config.yaml
d_model: 256
n_head: 16
activation: "tanh_gelu"
tie_embeddings: true
init: "trunc"
init_std_o: 0.0303
init_std_up: 0.0303
optimizer: "muon"
beta1: 0.93
grad_clip: 1.0
schedule: "cos"
seq_len: 512
doc_mask: true
train_tokens: 410000000
MLP neurons of a small language model. Each row is named by its layer, matrix (up: input weights) and neuron, and shows model dimensions 64-255. Each number is 500 + 50 x the weight over its row's rms, rounded and kept within 0 to 999. Numbers have three digits each.
After each neuron's rows, "fires after" lists the tokens most often just before its 100 highest values on Wikipedia text that the model never trained on.

L10.up763:465508424538431377499528585552491482440510441588510568488481556575491565443435375380514493499476426430585502468446483440443533587557579526515522470454552452504546478442449521440554472574363558530482466440555543479434503541482543460374610483577523451502457555392469516461535482539544481488623505494426502526591481502606429579435430438443591502479461541505568506490494547512471517498526511449485439467593451518471471528394540422538540409516523533501513445546461519530585534540513503577597560559502419550429508520543444518536504554475537555519505499514473577461509521411507521547
fires after: "g", "in", "ch", "x", "s", " N"

L11.up902:554505602469450436464564525531611615471466506425471504489551488496492554528455487527536527418578574560541491469464454496540498434571489465555542604491499505412559504482514502468500504443441429545520495557436502495429505476580472524551531443531493382487483535598523503556573508489453466413496585558473538512566481538431517483490505424546474524475495379485488478460590516465473529483476474445460420434547454543482537516402577483498603453543503491610494540536553489488446438387483448470455445477529498484477397550572592511467418470534467495462562461540389579462430504433511471509
fires after: "s", "at", "S", "ic", " p"

L4.up177:497505490445475502410394539494531556450469432552544407574533487582462536511554490516501473454525416485545456487611483570471506526505632453468426506428557525515436548361578415464467582468510450484412505439451512439585559492547562477476561517495564455457558528538502483502481573389410522517562500455522445463342478589551546524539434470460492478538491472448512490522460439522570538503527516484530527496463524427521547585540506602560587511553520449532454471553452495512482536549525466491498510532562561521458454592498534486506502569470554450442514486517407594470472450643514476453
fires after: " re", "ro", "s", " Re", " inter", "vol"

L10.up379:493514556538469498463553464495512444518464494546555365503472470511488546606530454490495560451476530430408452459563534500563516567563444493512535473474453542469473449542474509404458517435426390414556537476441428577480525515540562529441441529592476497481499521478495480618582509440438535516451490445400512387532471532467618485515532556545481553461470440530549508472544617543553489470473449426543630509523511514440535565411526496551500544554517446440476474489548563533402523564462428456479462583457587427566470516550448414386467585526509466537562495530450536513557535484525400488
fires after: "s", " S", " |", " Ro"

L4.up193:542429410548487632508510465634470500518498530511517565501456488508436482501420464601456422595460551515492479414532526587458514516490382506489570449413548481510451412461513600440519475464533482414450490488500429398442519493484517434460470579425475542469595555384418582546432430533494469483544590506461440497514460511509468522531519441461526433464439505480488480559544513525483443557424616516518518540509532553521548540498534624477455576535485539474448509575578497479580450508544485504494525542534485491457490473515534474456576533463541444468406517545495453476461533572481517553
fires after: " 19", " 18", " I", " in"

L8.up380:357516456533515582560599501480427482479447531478532476531454501540458481500489562505487508516389443416421436486596539495483435569485448516522609495564544559483550550487476467473468514451501559508457460412577458542499501478518452519472505481578496605544507526486534489553389477466565546499498534539506448492494445448434561451517601649524549519525429386475493496539618470406506427425512608440446562562392554528581477476477495473468584553479505446611543512432444430495512501549422526487550533525460500509541505413463563512423473523531472498506455537581436536482469374500512480542
fires after: "s", " S", "ra", "es"

L4.up563:515528498524519499481454579585500513431568568454510497525553478438539483511466489470515524552470474436368568480512510549592458592462499510377533619535501406471514515551460464476451582608506491415528441472474473434449592512538475454495525575541458432548500504453440463432499497539410564542457466526517554600525544482482552427461532479455547547465498477459507586470548538471534523490521438369475422408488551483585486506487553526455427494434526410526509488556520501444448470518492462410590542469509516501505492474527472501362540574587495497436409446464444539565625494528496485503
fires after: " |", ";", " Year"

L8.up214:531573520487449520464518580578472565463439484459499454409559472496527471488443450434451453464428491491541522450433453510426493531464493502378452586416550486520518570512441430428581537471495559491523562401447446550574439527452460514477507551558521450478454466598524453479539473519551429479565536488483558440514470574482456540485430511465527487465452548518483472498521549453478524506586548557373574476417521541524629619473469517571527589537537477472465527498417539391544542478460457407457516507556471546550497473498466561514520572509458531537460403530475525454560471500488574494
fires after: " ch", "ch", "s", " sp", "C"

L4.up823:522466470557513572566416475528483368477503531415523490513598485501422501495524486383476545488544487525498442536470583539470474527485430535486504496423570459533506587535397517440505454397503516492541521538474461431491551522459544492568417491467493568438521443531477506469566430515602475626553471531502477514468411546475484457576587539515468442564573498557517527451453488518506538497485502493541429563494440500568618479549525624523457453537523500443490527492492572415419548458494467471505530556524555613480503492492547477612457497494474509528561548501502550354519464453543460474
fires after: " a", "c", " se", "or", " "

L9.up413:402546570426596483473519474519564423459494550462471539538495534477456548483507488466502443538546527472496472553505540480468438544493423426381472469413596409495630555495401502525462478421499456475462525462453521547456561493523465492520528533603505470486453547475509570488465574564502461487513578542591507506515435547507545541495494529382445475460554467504437512591484486480553413513439457544501599531531455536492557431510521512564539413565466421501418451484455491473512408526585489574517453571614430472560581477543418533509476434519481437452497439553459477494502509413414427470
fires after: " S", "s", "c", " cl", " gr"

L10.up215:396455574488415613517515549532489498459491479568545468558509507611514488538581509524578410510461555499603492569584493444523537482518531528520481522404570494504477488577422431533477566479502634434505479412492474459540535516496513510517421487549479506495525474481526504452504391554523451517608570553488516409400474492536487525477458398455508452454504483449501501503488425518488504441464464533524494535478440533516522410475471499567579481543506528524513424500479403503384550356497544517507506490515449605532446614583511584505450532588569485496486449560504543532461493514502497400
fires after: "s", "ri", "ur", "is", "es", "ten"

L10.up382:472479411569527462509487470499448579455461379537549522460495444498464363416507483516528464588595495554476457522502515401520425485487550625422490534485477575492530476460499575466516465506399530486428596478516496562513488507559505530482479468554477457497456509474508435581566419428456577428496462566491429408514548510472503512481460341478387443463446484439445429425548552500486558518470535476576516604495448584565414499497510446551488578516555500509443504470573542472498569545479537452568500531468525519559478509494539578493435557380536485506474512505367590541541480482459568432
fires after: "c", " B", "s", " in", " At", " at"

L2.up14:519485534562433564515554479411536540531414540534399457417500438430515478500544418432516543502514588475514461477437565504507478553510505514475556448590472541423524401461495574615387493516493496607551474608477563483540458441575546527461442484467507425431480566489486494408469517464477533571477575442529556435448514466516462525490523507493463529417504508495479493513478506412469419514470619539431407511562546568470571492538518415477493537500491549464437558580570513483567573445526489438569487477461608456520427484548508475529543563548515534547567415581522439546539371515490438448
fires after: ".", "s"

L8.up527:561569463508425454513527535414482512564461466478502474486467519474444542454534484491549531502565482459549512411478467521467486429543542514524508503445493516490454425494433446494536452564523523484556556448367544441442532597463579482462547504505529584471596561400570537439497525507566379475440481462579477435465530530390509472537526534506433463581486426496601449466540493530441566605455587514554531527473490526437572530543519455533502535513529526583502518534468593466415533491424541610538544517574501374502488515523460555578482546579479491585455484519496498475458451464465471478
fires after: " |", " P", " re", "p", "\n", "c"

L8.up11:454476530444503391501513503484502585567448581495494507543498451565448527520418503451512528502502611518539544594499547544557537593495463489464488483491484475576541449503536571513614494501500475523543521425486489509511436547478505554363534567497550563431503576506534518487492502523526465473500555538430430467537436428491484520496491443512539542496435592411550519549499565544560517582465442502452543480539570577479578473446462442478437396494475502469538473474466483518473538548483601622424500566464477477477412466511460441566468471548512468490515502461441549441589439509330547517
fires after: "n", "en", "g", "na"

L8.up766:509524490494485518541544434506490561487441533448442479477509510511503499551431484467595533523572513521495446551480509507616465528542402510489430506613464407528416598539453471497556485496438545563608512478492558505485539500513508463507491461621477537473508558561458442521541530441472491484579436496518551528470558398527560567526482530502429546445499570479544529557597472466457456476468422483617499497605556477485557535521438450544579499455367509515470534474532455557373439535522414462614532535474554455512450600385477523502486520491491611464553528408401430538503501520441522447
fires after: " W", "w", " w", "W", " Bu"

L4.up250:515465529549569415449522455535519379524492529430491529463558570529511499506412482562493475590470485427494425523616483467561608516483425503530514535460467547539465539447485508556533492463506535507486466423425525580510573466412551498439544399560579530455535565554503436585528548452496532415544554486486599447405489479460510533478515557521445628502505523482491463544585550461543493431478503437568606505501565553597528415468547549546524527548466478410410520498505534479491505470517422524479489449501501593413520460446563514440425474610514449511505562537474497507502442448650459524
fires after: " S", "s", " Sh", " Ko"

L9.up247:545566464538501492530529627455465552433457527495518502536509536521481485489516557490504458455488402540538501475505538524570566525366530548502502453523423476470483466425501524529494521413512505511544446501439526512533462572511544492486468523566545517413399439480577531535454469525612426460624506547494506491441510567481557533502446504499388423495485501555522538403530564484435542515521595515558326460540556475526550554446356524537497553474382477515455482531449538484528505535460600397456473498405483554442518529534510524577564514480521443464544441397448559507543559558520447480
fires after: " part", "re", "p", " F", "f", " co"

L16.up630:439523526518464446583510537598478487527514534444548520527552512562466523511507562493522464612509475429533437566441460484501528566509391505462567436500425658527519454531378565428461474538452546543407518507453520517579538538468543505465583390543497468497526587509563503488494496480446481424541540549487544553472521464473478587578439421456569552469489477511475543430431550536491539542556442510464448527467373490474530560534505520429588552526531594466402458475497522511415433606525486470514474557473471528616492463603490506517481521434573587567484426436552485519555513423527584439
fires after: "s", " "

L10.up671:499559506549527479471512524482509450487521480428567433440469471503438520412469469543508595474570545567527571500479509494580482562518474528488630535500523474428490548470477457469477486476452509441561372510513559493410519474494354511454407477495416558454488461464451550438559490489466587445543567518460519467478563498550531539474497519595538510391580474572470449448602488480486560607577507502438519437533415482499531567570531495560453476359450465547526530480516460515417568491472493498550569571501447470514436563468534398406514557549567538534467563517527511567449440543467502579
fires after: " |", " ", "il", " and", "s"

L4.up930:514617474493452421486423476576630338545563555539595487529520466496418494449491475500552454534439479483531525533467437547507483542496500478443534510517420404509494505442516569540571506512518533498523440469510498420457480557440467473494461448463503431523483479519511619488461444515561494391406604493448514563396478517581536478550545465555463535510483522460513499602518489567448503503475573464514509486534499558516551443473496438461543553591493512512458499545437588497457555489566510492514478497475504472468480420522556509515481547571531528438660488527476572588517601515419402398
fires after: " F", " K", "f", " under", " P", " T"

L8.up135:527482597550457401507542530591441548464430477507525466478559386508520492531481594522508576577440503447445508494459548530575470456531436419519525461511459492457539409578549543442453538516526535536571559554588494528570521588526514471563544494498514413497496584419577434484453499419496474564462483492528527560496534487467521521548559426411459481417484473504499444535428492510459524541509568585365498571439454442503543566512567486558461457503501512551552496491504518549446579527575451418497527521491486504449600484389451525542441417593471535506426517488491381521543512480476420457
fires after: " Ma", " ma", "po", " po", "cu"

L2.up423:515527489509538508514463466388505539514502547499424539439462461513497498597496458404458541478507471506451395656531442513548535517464419528598457490528538573533427514522503515524494507534588487500505467425433487509479498492495435493443451501595488556571540526463516488502564491513485468474489509448382470464502530521573484477499556530521517548398461373500500504587438479506554545559448572475534507539522581559432547537394612536438458477519519506498464559490507525573552521574556512578463515463500649490440516643427534482456582530505434514423441448539435446551502553455463518518
fires after: " |", "---|---|---|---|", ")", " "

L4.up446:491464519494497575505505554435446492414547513462456376606376498527417544557493443410490447483458511576451448508492514533476539403510514480514520499489500633544515564483563536503515473593543478485458512471534455582489556503522420443482480563501439513435458487549551527554552542477532483601498496502428481494474487540525459430527569612488527541442542417460541407530486603471535510476481440516521520553586565478511482497515505411535557483558537506436451544537543455498508531505499530388491575542560589547440557482506482443543357493451574432602441496577554495453488556460483483495
fires after: " a", "u", " close", " complete", " Lu"

L16.up708:506589496492497671497487512519472606508434463557466454558467545554460444544532587523467420548567438513567485490499525536417464506512444541434543516530458491483492537593443551470417460468443434443426502500477517492449408481371577508621507416446430465465422536503417494540527499484464550515438478523526465571464439485421504554490442418581502494501549480487439488469533503517457498510547462484481538434496462520500474505528462433485649510560465457464538509410553488446477479586537521488464593534451567480512507481524514410454480578540581630520453506547431459459479520466497489539
fires after: " ", "s", "e", " W", "W"

L10.up814:478477540566502566535466551475579438452504536429461559502529489501437488459408366518513566558430537477491462490511469499435532430573455499485549507562511512538519539572445435432526555443554494446487594533471505489463459503479474449532589549468510500440563508492452560628574594509365624540508550465485563533500508550426562510472514461508528528398461564520459415514568504470494562471453495528529502485480514498551476611420517564506456536549509503517468478509510523544465462502477492442611508503499460513487413527496495430487553530432499500558502460506504596388588495423542484539
fires after: " ", "-", "|", " the"

L2.up927:494442422448486536478527615540519518465475513475450483556467497550478430533551458524488525483476442428554428473537536506545575498467554572506437538537523570533588454496638525434493476435489488530402491452348442568465475507561411433478502425523475513511490506551577525496526506494445474579497495565585487476458504582437462503555476570461335471430567500517510455469502493517574487497510429464552535540515552574571496455541557532447462552521496478415439442458459540548563617533562502320475582488529516474490584465473468514436484481450526459569421540478421418570444480505553495556
fires after: " ", " (", "-", " |", "\n", "s"

L4.up633:440483533455533497437488456453504459445513495473532494473604545477467557471514420485502428508499452509501586461530508527623474493523498441451581507484518438536473530444543508454423472596495511562552481604499425501496552482507443468582608485542455537538546486515564515416558530548583488508525518464444458470580543408517513386564519455543457485599517539443523513511503475478502444488467441517439541458490463461522358515486480522491463513626506547584547508516515535452515476499572487505505494559493458473556452568415512556499466377447509563594538489472527529555507454400385443542
fires after: " in", " con", " a", "er", " un", " An"

L8.up344:478521509448390505496470458533492501526476513519526548512536484485439440480457437519552448479473544597457519507413398588474587445547551492508455463513504472487534530540470518593518452486383498434480475475566489516464459398601453531591459553547605475498502492489536512468484505479498601519464433516436510485462599548437436531524512487496550512536477407560444475495490480516464574423423469498487495409472502503453482384477524576515571534572503486460448533484444540551585455457531524478456422443535516491539468543480522493408506573500468402532462533603474501461605531474402527453
fires after: " |", " at", " ex", ":", " ", "th"

L16.up308:484570533464494516465441544481587454492545483529504548501421559493505431533538408503499501463476422584462475387562447474543401565536508528569452537491467608512470438453558518512487507476529525471528448503535424522439574493490506449524501370559510473501436512490538548593475563473540515456442520470489488518491475529530517561569489512513462554458492424581496463451596471447546603582505553474634456468561517474475524482520499613401519600458380505385476423477488411488541455519542450477480455504623493450462491587536484438462458418518473444583525445496464502535502537514520503487
fires after: "\n", "-", " (", "o", "li"

L9.up781:553473445541406486530486391523474548429400488538451485535436563434517510468459517491535421475579514585589506482579571517529564509501543538443475440518432444448538482560480475487482441467538398560576478456570492482554573548535525498478491486589550576506594471389502457519403544502517491514551541567513412476479437457452586505458538524581487483549474510519537443449516512528488537460576442447478438446458457522517541514568588471471421534463475580554454588526522479540464514440405532430526525447505497404420478545574527491600558501463475524535536449416528543557456392498543468519
fires after: " in", " con", "p", " In", "c", "in"

L10.up583:492473560494488402522498525414481496452571571492438591485458531482431482553572594447480508546566548503517514481521490382429412538512430420502537458563515473465513552581560538453524544535547509476443535535510348514451619547407433477518550446505540504542520524508548424530510413576516541517477500519546505504498513506601485433572416532503510507420423467607547361463589413533483456442481577481531428576568400458477606461386495511506604502481536527534472493458482442510476412459422571539513522480521602424494525506520392545450489539494495514527498473427546517493487498552458479519
fires after: " ", " a", "ish", " de"

L4.up451:531388518541516527540548382527540468439501425487569490563488456459343503512534528436451423576373520562447549495525510480504486479512422506531495456488479459539437403452559483436509606503484429524468468485539535447410540513481476386559504442534460438497534558524523574515578446429523516546543519513462466442477529489477494499433411418437526486497506487560457438489479523538528600516504449491480479536556482521507570483570488517517427450474567476437407555458563514498516466488508455526558610543477501575505481524546565460551465543523585446505516533506544601392490505624487538553
fires after: " 19", " 18", " 17"

L10.up628:597562502526532513424490566526508505467546510510572565531560553561475484498478476540595458552568534437500406467523460402492489487527519610455514516498483455459437451551529379453446520566485550522556435389436395459577596522494439430502512537505495475471540535568597500477515523497470500493463480471466559408485482444474605441544479540443518438529529470435517531505566417510555491437431553479561477518478607428575484437454480611476478489510550509455512448466499426554480448493454466481525407499513541520670485575529489496418490562448453534574450547475519432504526494558524439459
fires after: "s", "al", " |", " de", "d"

L9.up277:531505562473485502562529555559526493485652469536456431488566461530511450481501518484533567563583556506510518529538472476511484500484444521509589489559596491360481421452475556467492439579525492495501486488561396433539563474427531454493521457420528464477502492515443444527593563584453516473485573541470456453549491407464586390456488497545511524470476451609500527466546418475525467536419561476447561560480469470546547531476471557457498441545485403561461542450533450561516561439554548460552451489516524486563606511422390557450462520477439532565435406532494456431383487442569529447
fires after: " ", " A", " a", " B", "ta", " to"

L11.up646:520488533470517484569559468545563483440605534514487531555417410506471517459510543473580560500608534459489484492506462530490488401529509461461521498487543573433589457595483445500531465486449448432486539494399513519516440457500501465489547518521549543420528455553457469469443476457538478485554596368525576428543450463449546528579520487562615492374539411476472366455545640538522556514507479552477463523467530571577555552445469538436452529583541523491468493513456561578533510519504547466476541561524399460437424515590494542426477504531509443549515506414464496471565549491425509430
fires after: "s", "-", " Al", " S", " "

L4.up965:386466511539587476507514489503580549571515453557581507570589494537445531521493460474500482428493539473483453536442472556470544404537536534496513553487407391484492595504443522526493492501551417483552471481539470474512462473519503486475468439487500445479518474443534463511456477472563492526462485489493516508479520465565533514555485497504489453490493488450480550493460470476436509467490542487474510595534509567493495520490452558503429511593458418555422478535492497515513530512621569508508467576458555611436492481609503513456578449560497527472534512518519507441383510503607414511
fires after: " G", " W", " f", " F", " P", " K"

L9.up446:602517452556556529494525542670445458390472541494349451562549482479643517470451524416526565457535459488526509368468488488512536405405505447579531538474519499591518510510519470560530459512486476488517455499588415489475490550492503544460518443444483437520545552491512460565447544387584593526515550500486454376477470518514502561546471452492450585458472437471531441456487488539426449475516476478439555571528529487612443421517410504487471458504464521564422486532529492461482495461434570424560469443526511453518551568492571527569489520522519563563582475521481441590481467435488580521
fires after: " ", " Ma", " pro", " in", " Su", " de"

L8.up883:595463518462511464454510561555528437514627541365451520517556439602488497593524526454535424489481466512414481465444463515547526484494498616431504377530471518536456542477502533493505522512603473442581453524532428493397520548488500558525564360504547537545485541474571487470518550462500476573485460535524492410412482460445666467448527492494479541551477525496482453546469548482464514440532491481475524443464516439563556527463523416540482531601491389528526504452454638433462556461542462481518495513525587532401414532488569534514485516508546555501432541519507521464572469472532462501
fires after: " re", "s", "Re", " not", " Re", " list"

L9.up621:564473620549563511636497413513454475551455504577465462462444493491521457544463428438511462580388526510543457540539515521362590453532433534571542563461581520494489534553526500471440513487517548603513615513524489502530552523432441559461453450555580536513470555508469397495470480537489584460536461575553450465438348469474419488457471410503566513562446410517450390512532501538521449463493481464457500583475495454538488480447476485523516571490527468461499462509439499375473484548469473525499488488461468540536490445542544479463528510492456444390607499500380581556469516415556518435
fires after: "s", " S", "ur", "lo", "ho"

L10.up199:529452558489464458580506520485543404480509523548380498631466514421548494577393488466540494548596523468461483501543477624507468436522465504423599401521565542494468453492477464535496524490489497525497425540570490549514511477466485495587417600590481445476476442413506497523482506512591371479454545551543490529505457508485544520489550528459477533447451515559450509576472576515559469561614513539549511518417466515537581582570517481448552483492518573525423497510501479482531536477475465587453524508547422487516524431561463533503523443501472453548494465465503473447546377512491477458
fires after: "s", " S", " ", "S", "ut"

L4.up216:474463434491433552617509530494542479503486634474475530500455573495486500495480568514465408448460601507478456504565522532501498463495521525575531509525524447495441504483441571487459469471323480517486479484497567399446486596511474582555525496427430500491506506523499602441533610435452554522509521422478479396512551600482541377521497540477638474556484529429476407583558513452483547548497453512428490516569479446494549486554506457517554568454496510528487402486455445543549512526476465471492534535548445499551534474492427479557517472405448449458529494497462452514453476546427477420
fires after: " in", "re", "n", "di", " of", " |"

L8.up710:538548530451422437538536605424541462467521400553473511481533554507468554484440424517446454552528522527457448578472510407473580526545480416476518483564543533479520500571512541484534480480413475585474413527566385428526490488594534512588592500586514509518488572549516477498496502637580518515528447453455534563505478537473488485483496490501508441414536444552573541485443492407450491453509545517521456500518399467462562459530528526521465442546478470524528547570511511476346523596449419506547485564548429537441483478414547504496447545522537458491456459500387603491578468491536565494
fires after: "con", "at", " p", " c", " ", "mon"

L9.up471:544409543567492619592525556505528595544465433518433552431479501567546474438500432497538513545594464500467473550512559489506489537506477504583457602507502542521423495494451550564574567537452512483455577491496447484444559497456548535479487497468499468430534582414431503545542436481555432440491564498534556421472465532467490618474474424481556525446563408508472478482560385478514463496450551511474457591524462510435537487459518447452489553474374501505526526501566522480459539458545472484520545431396565550477558555466590537492449448585563417540521412524501583505495533543507445450
fires after: "s", " P", " R"

L9.up298:446472521508462463490449514537518493527550468449503477543611388552586389525477435495474589598509485502434553444476495549469479555497485447449456575461435547539530502474524530503464536575491437500490523520572490511421463412519489550490470516379458478583521489478483497437506547447480583499538539465513486503481450450537504573554515515417587452611522492532521541464484489564513518515440509509491498562526546457581504491446460507447447535542578626470492570619460505390548532485463478475569458493552512434445479540460440570592533595587472508583533531415515457508477325551485486538
fires after: " de", "ve", "la", " in", " Ca"

L4.up43:536521509393562555515500516457473524505475468522534544529605468537486592473484519451489560478526480485606448444363512587496467519535507518534516550462435491484490555437512503529437465575456486449526439475441465494489584493570486527596559468432495442413530460620594323534507554503446524552513476582496463415465546588513507440541519519435491420515503408516645535541574510533482515593502442489490459493424498498442539455498508510577493593539536481448495422536552589451482472439464485541549461643500529495388525559604531495567441521557416561461468484474447459421518497480464582467
fires after: " re", " be", " Re", " un"

L11.up720:460529496406498504469532534517422472636518449536502491471513473401507565523481621570461528565531577411459593531486508533567455515537524558516560559503425478451483458485486476532509599551603480569558537535516457509533455505428551567493509447512491463619460454407501451460487512485503502531422584524345504475511511451459499410487530601540484533480470452602448501461628504486479403563542497459473526523551480519492589409425589495467442587480482453481474565547530483483454494462554445500516492496490535490548483507462496520510615521421521564416435495556505521575475438380488504493
fires after: " A", " a", " T", " so", "s", " S"

L9.up315:499590502503501508485513458483499536511428571513497565457509490466444461479406580443568616504478425550543495460475459498551515489570511579561541431515492477483477432512511522474520519502452492528478549527473573385521524452520437601516469453598591542543545595531529483578483467595628530487509540526448471468460520519489455462521552506417439519458434555474393457566466392565530541533515449543471474439507600499451589519508499488432419489510515442438499474507496554509550464594538582461550519476623531511461445597490489456476505450531551532488470594531448436381433530441359451514
fires after: " |", " 2", ";", " 1", " ", " 0"

L11.up334:513449585412554521527575520373535517520517478487531459580454596437510549495526508419573543514510590451437494514533493499608536428515451481540522473530532488490508500540589540467487533537488416442429603554474433584496465519618510566437542482546463557420422499494484543538474611605488462445581506424505532437492474558482508512543488545466478468461446502528527440486511562476520444412451449461538522440495422456490549563518478505425469448507534460532477521433498507516427487523454528543534547476586421556418526576516495478416483412607488496539565521423534484521606530561421529438
fires after: " ", " con", " de", "-", " sub", " un"

L10.up755:535503457486496484491476563575521598580438492502499535494587481501485453481450555529449540472568477486502496489576538620439487503497506528538551486495506485543486455451579528468474514444547390533508545465572512468527403476377402474514467550468468583526526437451469474430464378504480395510441521457509573522535496532463527541541487448396505499629514523518509445432533553459334391446539405520470480430617409584492564512499486604448540522574551459453519525539429567463442585576553587498504549503596581501503541515476566478512471576502557449515435397528442484521598440473539418471
fires after: " ", " f", "e", " b"

L4.up32:479466446435478531590523481520553420463551540508383529502550481476469482491481551474470430533571444464485533513495523505376471518363465582505532485503496429518516425505346584514480534486524483514460435537451409570579520508492519466460501531446522497459569479509529442554496539514532453552535528498543495435602536509504563498497518451477577446466475475443411540404479455405569485560536532468502497415498535515408476444528505436521565474448507547467426530368434526526454573538421530443497460581536500408600536541557515456550515510416484443482503570532577455508499508462486598445
fires after: " of", " the", " in", "|", " at"

L8.up250:467536488468444582458581520505457403446557564554452432533529400438523532485462451498542488446563494508534486426440544520421468517540500511446538454558427528528469472522377429495519524467531466560467476486548558533513457470560475552578418530502498472543484451508497635551524567393522497491557514451451584506460513627442515511453440578528508449514357496454503459376577539554481530407511499550482402499498559472529484546510456497567415553488474518439492467529500531487497557385528552474491556458438560532464420435549486588594578540510541500523490419495510450466516552483409476535
fires after: " ", "n", " N", "th", "e"

L8.up1021:515572516510514551484495494485547467408421506506366446533442499499500471458454493549543488456549515535580545375588496401447396600561482475534506502560487459589515497516433429512484512582547484492498550582452551583484516501500541430541427525558535530536529487456472477419537471521555416565480401401431518495554468592444542502578466563560420526439467473583547568475566550488470507456481466520528481467510603543402514505496466353519501476462487479431523567517556479532424474492501464461580491592515535511503387520534434466429470491536488489477600559536487470530529521526498543498
fires after: "w", "e", " W", " ", "W", "s"

L11.up235:465468514497524439558360532503469530411372459491525440553496546493516476502457496436487538417490486548470550447458580548533488451549536595420464526545467533496433496387579454552436405586524496421458511525528512520431492541548541414430515519508557490493508579493545470502483521482515491523558477439503483506351483539552464511467482521569397492454489452499482417515538453486506521528506534457501492473563663533434431531484478569568454550431532544475486547463531468474609626511489489380492456407403543498604447373556501522572568523563533534502572535497498497499494519496526448579
fires after: "p", "fe", " ex", "ff", "re", "f"

L11.up891:568566470481504438402550489519557493557489531440492512462487451526466586510502579560511548492512463561549540563543561537468424491493385507435468458580546544556534590630461524471495521505582510395519398563446542443435468552511505449560522441384506523516382550491488470486508481517488394445501520497512524333473456537450524459459513502429524570537488513525470468482512576499519603521430585529504435448541533571501621545512443496474472491541564465497411551514541578496513524451506455437545465472558528490518514588514511564429456498439500487536513478610490608584502542472481483466
fires after: "s", "p", " p", " P", " re", "P"

L10.up883:421436499444452567480563541443519467469478490504526579514547572504430558509437475478514561576439491469508526513469490576466425454420566561500489483483490547562485453444547495468512463528643586474405459469382428557513422565457531534547632533466521507560535552503466471635527493540523473481537462474539432444427507518542444521594523561482392456581592429545540454573587573460413483516606569506538519513492590493586533544482477579482586658464453511538449495428398543452481511558502450441477510548481528397434520538455468534509445425517555472567542432519525505545519520469558489505
fires after: "-", " (", " In", " out", "–", "ur"

L17.up56:479551394426456572515438562524477529553547452508484514554440518483470438481521532495401507479531507445562506479537455413506497441572467637466384524491489576436523571541469511504528516490460465533621484512444473482565484500573486505561550496470541493419485476505444596497536561468441551512468482450492573524528535557534594492489436388493519411560505475453523467513585493491411484488528491450468426400543513457459456563525533480534537471544497557577511444500519573521602499487435630583488534512489465521592508492585561469468475518459468392570482451459578489481543510546486525422
fires after: " ", " C", "re", " D", " imp", " |"

L8.up352:428487491488567547530549464600519497539494369502467408480583514578495444574415446503487555499499463531428426474470559537535579548531533437577534512490471417482554558529475568508544560432475438429506546516480496499429463519358527534552541519625528569418465452400514426562411519405607538401531465372461483415471477520472514530529437491469521512499415505436554535520526425479514490591476451507535478517495480567470564491505485467606493429522472498517478487533563457534419538519561504484493445488511523549566426584447519422500440489431493490516504518528489564534495473486503454475
fires after: " p", " F", " P", " E", " f"

L8.up977:444484534392641483539475419600533490569496588432459547462493515570505457544539443440526489520592454470489452620448469483422451527467488526490488494595445490391519497503528488530544471422468535581515497444526489579477439463382560500455490492535630637455478558438450509551588430475442475478512555427431564413585508522357457452499478502546568468479481551463555460618537494560487571534478407526512502432504496499503464505533535521494499455491475487425484518454528481434481469562507545596545476482449434437509515513494414496551537437464418481530542538454486493558483527447542482342
fires after: "n", "en", "r", "p", "gu"